config.yaml
n_layer: 9
n_head: 6
head_dim: 32
d_mlp: 768
activation: "squared_relu"
norm: "rmsnorm"
norm_place: "pre"
rope_fraction: 1.0
init_std_up: 0.0233
lr_head: 0.00792
decay_fraction: 0.895
decay_shape: "sqrt"
train_tokens: 112700000
steps: 6879
dataset: "wikipedia_en"
MLP neurons of a small language model. Each row is named by its layer, matrix (down: output weights) and neuron, and shows model dimensions 0-127. Each number is 200 + 40 x the weight over its row's rms, rounded and kept within 0 to 999.
After each neuron's rows, "fires before" lists the tokens most often just after its 100 highest values on Wikipedia text that the model never trained on. A number after a token or word is its count.

L2.down225,213,186,257,144,181,177,243,187,200,142,122,201,145,203,181,193,243,226,208,178,189,223,173,113,224,216,116,259,228,66,270,235,184,235,120,221,208,183,239,224,252,288,225,236,278,168,196,162,208,272,126,221,256,177,223,213,226,207,178,232,184,260,132,189,192,219,204,277,230,179,264,167,141,212,200,178,212,166,273,178,212,125,184,230,192,200,214,189,154,261,122,187,252,235,90,213,174,203,238,280,140,204,194,209,271,241,163,193,173,206,178,178,204,262,200,188,207,203,220,193,210,195,245,222,205,161,189,140
fires before: "|" 17, ":" 10, "ite" 8, " St" 7, "or" 6, "ional" 6

L4.down369,139,228,200,105,229,232,221,228,195,184,155,185,196,245,185,261,270,219,209,160,193,186,185,257,211,204,188,318,180,141,249,240,206,195,265,197,172,194,195,131,189,226,204,245,147,204,214,204,159,244,209,184,292,202,194,236,178,273,205,131,153,238,171,161,195,194,119,202,134,191,244,193,205,213,210,208,177,146,200,208,165,165,151,218,283,243,276,288,180,126,250,220,187,201,151,235,228,111,213,210,170,147,226,213,178,225,174,192,185,173,202,191,159,159,170,106,182,233,142,219,229,224,274,186,142,174,190,225
fires before: "an" 26, " |" 24, "ing" 7, "ers" 4, "pe" 4

L4.down671,239,209,222,229,209,161,134,193,143,262,172,170,174,170,196,148,307,199,144,215,210,240,218,287,163,193,277,180,219,181,200,172,131,204,156,206,196,238,242,199,313,273,133,144,172,175,187,137,212,208,177,216,241,197,139,204,173,171,156,237,213,178,209,154,180,240,221,178,183,159,129,266,277,243,229,187,215,224,208,261,206,231,232,159,248,168,238,147,227,194,84,153,243,198,124,183,211,186,259,261,186,226,244,232,174,175,203,201,262,166,226,182,227,212,234,239,253,231,164,115,165,144,232,193,164,162,187,176
fires before: "4" 11, "1" 11, "5" 11, "3" 10, "8" 9, "9" 8

L4.down641,178,120,251,289,174,220,237,162,172,174,133,224,213,129,179,241,175,192,183,209,167,152,184,202,171,163,171,258,189,191,178,189,110,275,291,197,232,136,174,154,183,166,247,278,229,228,195,220,232,281,205,226,273,146,218,188,161,253,246,209,213,232,152,150,246,186,223,155,225,210,259,156,168,149,138,245,143,237,195,198,260,271,196,214,191,177,224,145,124,247,208,116,198,152,202,159,188,214,238,194,197,188,166,212,165,143,223,223,263,212,250,233,230,133,202,147,194,236,191,259,153,192,182,237,208,150,178,146
fires before: "." 22, " |" 17, "′" 11, "″" 9, "r" 8

L4.down577,236,240,200,187,176,217,76,244,148,207,234,163,191,228,219,268,199,228,193,255,213,238,209,118,156,144,188,231,188,227,253,218,208,162,165,150,187,217,229,177,277,179,277,164,146,278,218,149,230,200,138,190,134,188,215,236,233,240,153,225,263,217,207,181,240,200,167,138,259,170,155,242,219,226,194,257,203,264,234,247,168,251,204,242,217,225,190,204,150,220,153,189,209,170,178,135,179,185,209,251,276,215,184,132,133,244,161,263,203,205,194,187,206,235,201,215,203,215,205,316,211,195,204,199,132,152,137,204
fires before: " |" 23, "–" 16, ":" 11, "ul" 4, "T" 4

L2.down663,198,280,234,218,150,225,196,237,177,233,182,246,196,239,152,235,147,253,230,214,194,161,253,205,214,193,238,179,206,146,166,186,238,224,106,226,154,140,197,254,202,182,210,185,213,224,258,127,279,218,171,194,211,124,230,203,157,240,115,237,255,223,221,201,249,161,155,273,161,256,309,261,176,80,208,187,207,170,245,212,196,161,245,157,200,176,153,215,188,169,230,281,90,191,205,262,249,88,199,206,210,222,204,230,234,237,176,201,199,251,125,176,201,149,239,216,178,188,190,164,216,137,151,219,210,220,217,218
fires before: " |" 16, "–" 13, "6" 9, "0" 9, "4" 7

L2.down274,150,180,259,136,209,223,192,165,199,179,156,126,146,138,267,147,160,139,180,216,226,219,198,142,275,197,209,169,129,159,267,184,207,279,161,241,214,183,146,168,232,221,206,248,135,156,103,198,209,266,170,135,215,196,213,204,162,228,220,230,133,229,201,265,193,231,115,163,241,225,185,204,170,152,298,161,197,211,190,231,188,250,276,186,205,257,157,195,224,206,221,227,141,188,197,243,253,238,242,288,235,178,184,155,195,198,158,204,136,295,255,242,182,206,229,196,160,199,241,179,249,212,196,230,103,184,148,152
fires before: " |" 32, "3" 10, ";" 4, "6" 4

L2.down66,229,150,171,170,133,258,315,273,223,257,234,280,176,259,195,194,139,220,182,244,176,154,176,211,170,196,247,258,237,220,257,195,187,165,156,160,224,188,222,202,197,114,223,159,213,122,240,231,207,203,255,186,190,218,156,159,175,170,224,184,175,255,165,228,209,236,219,160,221,146,212,185,201,216,226,229,192,201,247,224,204,166,236,186,270,210,196,245,187,293,183,225,154,259,145,213,233,188,249,293,208,211,262,136,178,201,191,159,198,167,219,204,213,202,126,202,262,208,249,167,205,187,213,237,225,182,194,212
fires before: "\n" 48, " a" 12, " an" 7

L2.down125,199,142,235,227,234,199,246,230,247,146,218,335,178,158,230,216,204,209,224,152,247,161,182,199,180,227,220,230,196,302,124,172,201,229,223,248,268,245,170,171,245,239,179,169,287,139,232,195,195,192,235,187,232,260,148,226,241,178,239,233,283,200,248,262,247,194,140,204,262,167,236,250,249,157,192,148,164,165,127,222,205,247,141,169,213,199,212,168,185,306,173,254,159,205,174,233,202,236,201,207,188,172,191,209,207,226,193,249,152,183,210,211,223,239,200,287,216,214,194,161,165,224,216,165,196,161,184,210
fires before: "le" 25, "any" 20, "or" 8, "ed" 6, "et" 4

L4.down124,112,214,144,131,191,144,272,146,199,182,165,158,208,214,149,183,215,224,164,185,208,215,119,115,207,251,175,220,184,242,169,172,248,241,179,199,229,229,238,166,201,206,205,193,155,164,244,187,192,176,232,203,140,300,252,199,216,172,159,205,198,119,203,167,203,224,240,155,189,229,313,252,247,223,295,249,194,140,197,240,215,130,171,123,249,250,151,246,290,172,135,294,170,212,191,226,209,211,177,132,191,163,156,231,166,214,149,187,264,248,242,224,166,203,194,236,197,221,232,154,155,179,192,240,207,238,119,212
fires before: "\n" 25, " T" 11, " L" 7, " N" 6, " " 6, " R" 5

L4.down294,137,164,185,171,150,184,267,233,230,216,259,181,282,135,155,202,192,310,234,188,198,197,201,216,164,233,168,201,152,255,210,152,192,288,294,129,158,223,200,230,147,176,201,170,226,233,180,193,187,217,178,186,189,241,193,275,178,211,276,185,178,282,213,146,172,221,189,173,164,148,203,145,241,200,240,133,119,190,217,197,231,177,222,235,206,231,185,179,195,175,209,187,246,237,257,161,190,204,180,167,164,221,206,181,196,188,186,170,169,150,252,139,158,245,228,134,161,228,230,226,243,224,211,225,263,194,226,232
fires before: " |" 30, "s" 16, "als" 5, "G" 4, "\n" 4

L4.down72,188,229,172,195,116,204,193,229,188,162,193,190,203,218,211,204,169,185,191,230,227,203,143,188,249,206,140,145,244,175,227,250,147,186,196,280,213,221,223,228,203,184,274,219,171,175,262,275,243,255,200,228,189,178,236,181,178,267,152,188,208,190,135,184,207,210,192,175,165,196,253,198,197,214,123,198,252,150,169,165,221,237,140,244,164,193,204,271,199,187,179,257,198,206,287,151,191,203,221,184,215,149,228,203,209,189,224,201,214,201,136,215,172,210,263,128,231,164,194,239,182,268,194,335,236,182,163,191
fires before: ":" 19, ")" 19, "," 12, " |" 11, "\n" 9, "." 6

L4.down392,152,191,133,186,193,214,208,156,162,196,267,175,271,157,203,167,207,208,210,208,186,258,255,140,253,244,150,191,182,134,157,196,273,223,194,186,218,175,256,235,241,192,181,204,227,192,170,207,199,173,235,254,261,177,176,200,183,164,236,272,193,225,204,162,111,118,245,214,247,228,283,173,222,114,171,169,194,223,221,247,224,266,177,293,218,275,218,181,182,239,212,202,210,224,175,168,246,254,201,185,197,232,196,198,169,176,261,212,218,198,144,237,320,203,155,191,171,169,111,241,195,223,211,301,149,178,173,202
fires before: "ist" 23, "ch" 15, "f" 13, "ion" 9, "ate" 7, "ge" 4

L4.down411,248,191,138,160,228,224,194,134,235,202,185,203,179,196,162,158,151,180,161,182,226,260,198,197,237,179,204,162,190,185,150,245,218,193,221,173,288,223,135,210,262,142,157,208,232,99,167,272,204,207,268,241,200,194,244,193,211,178,171,149,140,144,277,204,169,167,229,198,201,160,208,158,168,199,174,214,243,259,130,211,212,166,166,152,214,187,222,265,193,205,157,178,215,225,205,202,200,203,190,218,260,222,220,257,221,222,191,178,195,182,205,150,196,196,167,198,194,200,189,196,212,162,158,113,156,241,240,215
fires before: "ed" 22, "in" 9, "id" 9, "est" 7, "igh" 6, "ur" 5

L2.down672,199,281,141,193,131,203,174,209,250,150,172,244,243,182,266,233,251,187,224,188,200,218,169,149,171,213,228,140,182,215,172,239,280,166,232,142,149,158,167,253,172,243,273,149,162,189,278,177,197,227,196,172,224,248,283,190,194,163,233,142,193,151,218,248,207,144,160,233,256,88,251,220,204,213,161,178,238,160,190,127,236,167,254,159,183,190,189,211,235,207,228,175,145,211,184,242,236,248,212,226,242,215,176,172,161,238,243,169,173,256,157,175,186,217,236,208,235,197,232,260,245,100,169,189,146,211,209,158
fires before: "1" 13, "0" 12, "4" 11, "2" 10, "5" 10

L4.down630,212,195,181,216,147,162,226,120,233,209,166,223,237,228,217,189,216,216,230,155,237,199,149,210,252,272,238,127,204,166,235,224,167,250,184,191,208,197,221,137,252,215,260,281,124,177,225,181,248,183,148,199,229,210,268,229,142,118,150,158,144,216,204,163,155,169,265,167,190,242,187,231,147,209,171,155,117,120,203,147,164,151,228,247,172,242,216,225,171,214,213,231,185,213,63,216,143,225,165,165,200,212,264,170,233,213,249,134,236,178,189,234,250,243,188,248,203,190,174,217,224,246,234,133,233,218,210,204
fires before: "ure" 23, "ur" 17, "us" 13, "ed" 6

L4.down694,206,218,131,230,208,238,183,204,217,193,315,207,135,249,218,279,214,197,260,251,228,262,170,208,159,236,238,236,200,152,204,197,267,216,176,217,171,150,230,200,224,225,270,223,174,255,211,192,176,236,175,180,156,203,194,209,156,197,160,186,226,186,176,251,193,228,202,184,318,214,217,188,235,164,170,175,174,209,236,260,202,212,164,201,203,175,173,132,161,185,225,211,228,144,182,183,209,330,187,200,252,187,187,161,160,172,217,260,212,199,116,236,179,207,196,176,261,228,169,142,158,238,249,169,190,175,185,171
fires before: " a" 17, " an" 11, "ed" 6, "or" 6, " w" 5, "ished" 5

L2.down161,209,159,296,144,205,188,221,215,307,188,227,155,231,238,213,166,247,217,184,177,156,151,182,229,221,213,148,183,243,189,244,264,230,242,241,186,179,127,238,185,227,169,216,256,240,244,215,166,182,182,181,142,232,193,160,196,130,157,124,183,204,152,208,207,199,166,205,186,272,199,183,222,189,163,166,216,286,217,268,156,197,199,167,228,216,196,261,201,167,179,162,220,157,158,164,272,220,177,200,235,199,203,214,227,201,308,265,161,131,214,185,280,221,246,196,203,163,193,220,291,109,175,179,147,221,196,130,252
fires before: "hip" 28, ":" 21, " " 7, " |" 6, "al" 6

L4.down708,132,203,246,216,193,271,177,201,222,158,184,110,82,206,229,259,207,218,186,193,208,271,155,196,208,179,231,234,115,224,177,184,208,241,274,251,218,133,197,263,164,247,168,154,142,198,199,205,216,190,232,191,154,212,176,175,150,167,223,199,224,263,146,253,228,218,254,245,174,202,213,214,201,192,169,187,231,173,173,175,217,149,187,201,213,168,226,179,206,250,202,194,235,253,159,256,271,230,233,172,313,167,277,240,260,165,193,161,232,140,229,213,177,170,220,171,235,174,156,129,173,235,141,179,161,236,140,184
fires before: "ia" 22, "el" 13, "ian" 12, "an" 6, "t" 5, "q" 4

L2.down692,256,190,100,178,189,319,182,174,178,188,203,164,230,284,137,165,129,251,174,208,181,259,162,182,212,113,198,168,255,204,259,178,185,167,154,180,258,196,223,230,130,218,276,261,247,231,202,207,173,174,170,229,138,244,146,235,181,228,190,181,200,146,229,232,203,182,196,161,139,204,199,195,244,106,221,194,231,185,135,268,163,188,127,173,209,216,170,268,208,168,224,278,140,190,191,189,156,198,189,206,173,201,271,126,228,211,175,251,154,192,247,209,185,241,213,133,206,154,177,269,198,243,164,158,222,243,140,131
fires before: " G" 14, "\n" 14, " 0" 12, " " 6, " F" 5

L4.down580,198,189,174,191,209,217,215,251,212,214,211,179,157,193,192,230,153,186,211,147,257,215,203,181,194,240,179,232,252,213,234,194,215,218,158,233,271,131,195,227,184,147,198,201,211,231,267,247,160,203,129,270,165,204,190,214,141,135,117,196,233,186,233,199,334,184,179,190,156,224,254,254,221,213,245,210,191,194,201,211,199,170,205,287,263,225,207,211,215,231,214,210,208,191,226,113,227,239,203,246,193,174,224,282,206,127,172,284,199,293,191,195,210,198,227,196,227,151,139,164,175,201,199,215,270,211,230,167
fires before: "orn" 45, "ack" 6, "t" 5, "ted" 4, "o" 4

L2.down405,183,200,294,183,184,164,288,239,269,152,268,128,189,198,215,240,271,205,270,228,181,218,236,159,205,182,212,222,236,169,243,181,258,190,185,217,178,167,223,186,193,210,153,193,238,192,219,156,163,222,192,178,112,239,192,183,210,242,186,198,170,243,167,223,151,258,227,163,236,235,177,224,183,179,208,196,161,178,186,203,170,184,137,90,212,241,123,234,149,198,85,170,215,229,220,170,254,200,189,181,245,218,102,121,252,250,201,196,265,240,226,283,218,257,215,226,194,239,181,148,167,208,191,183,130,203,187,236
fires before: " |" 23, "4" 9, "5" 9, "0" 8, "3" 7, "2" 7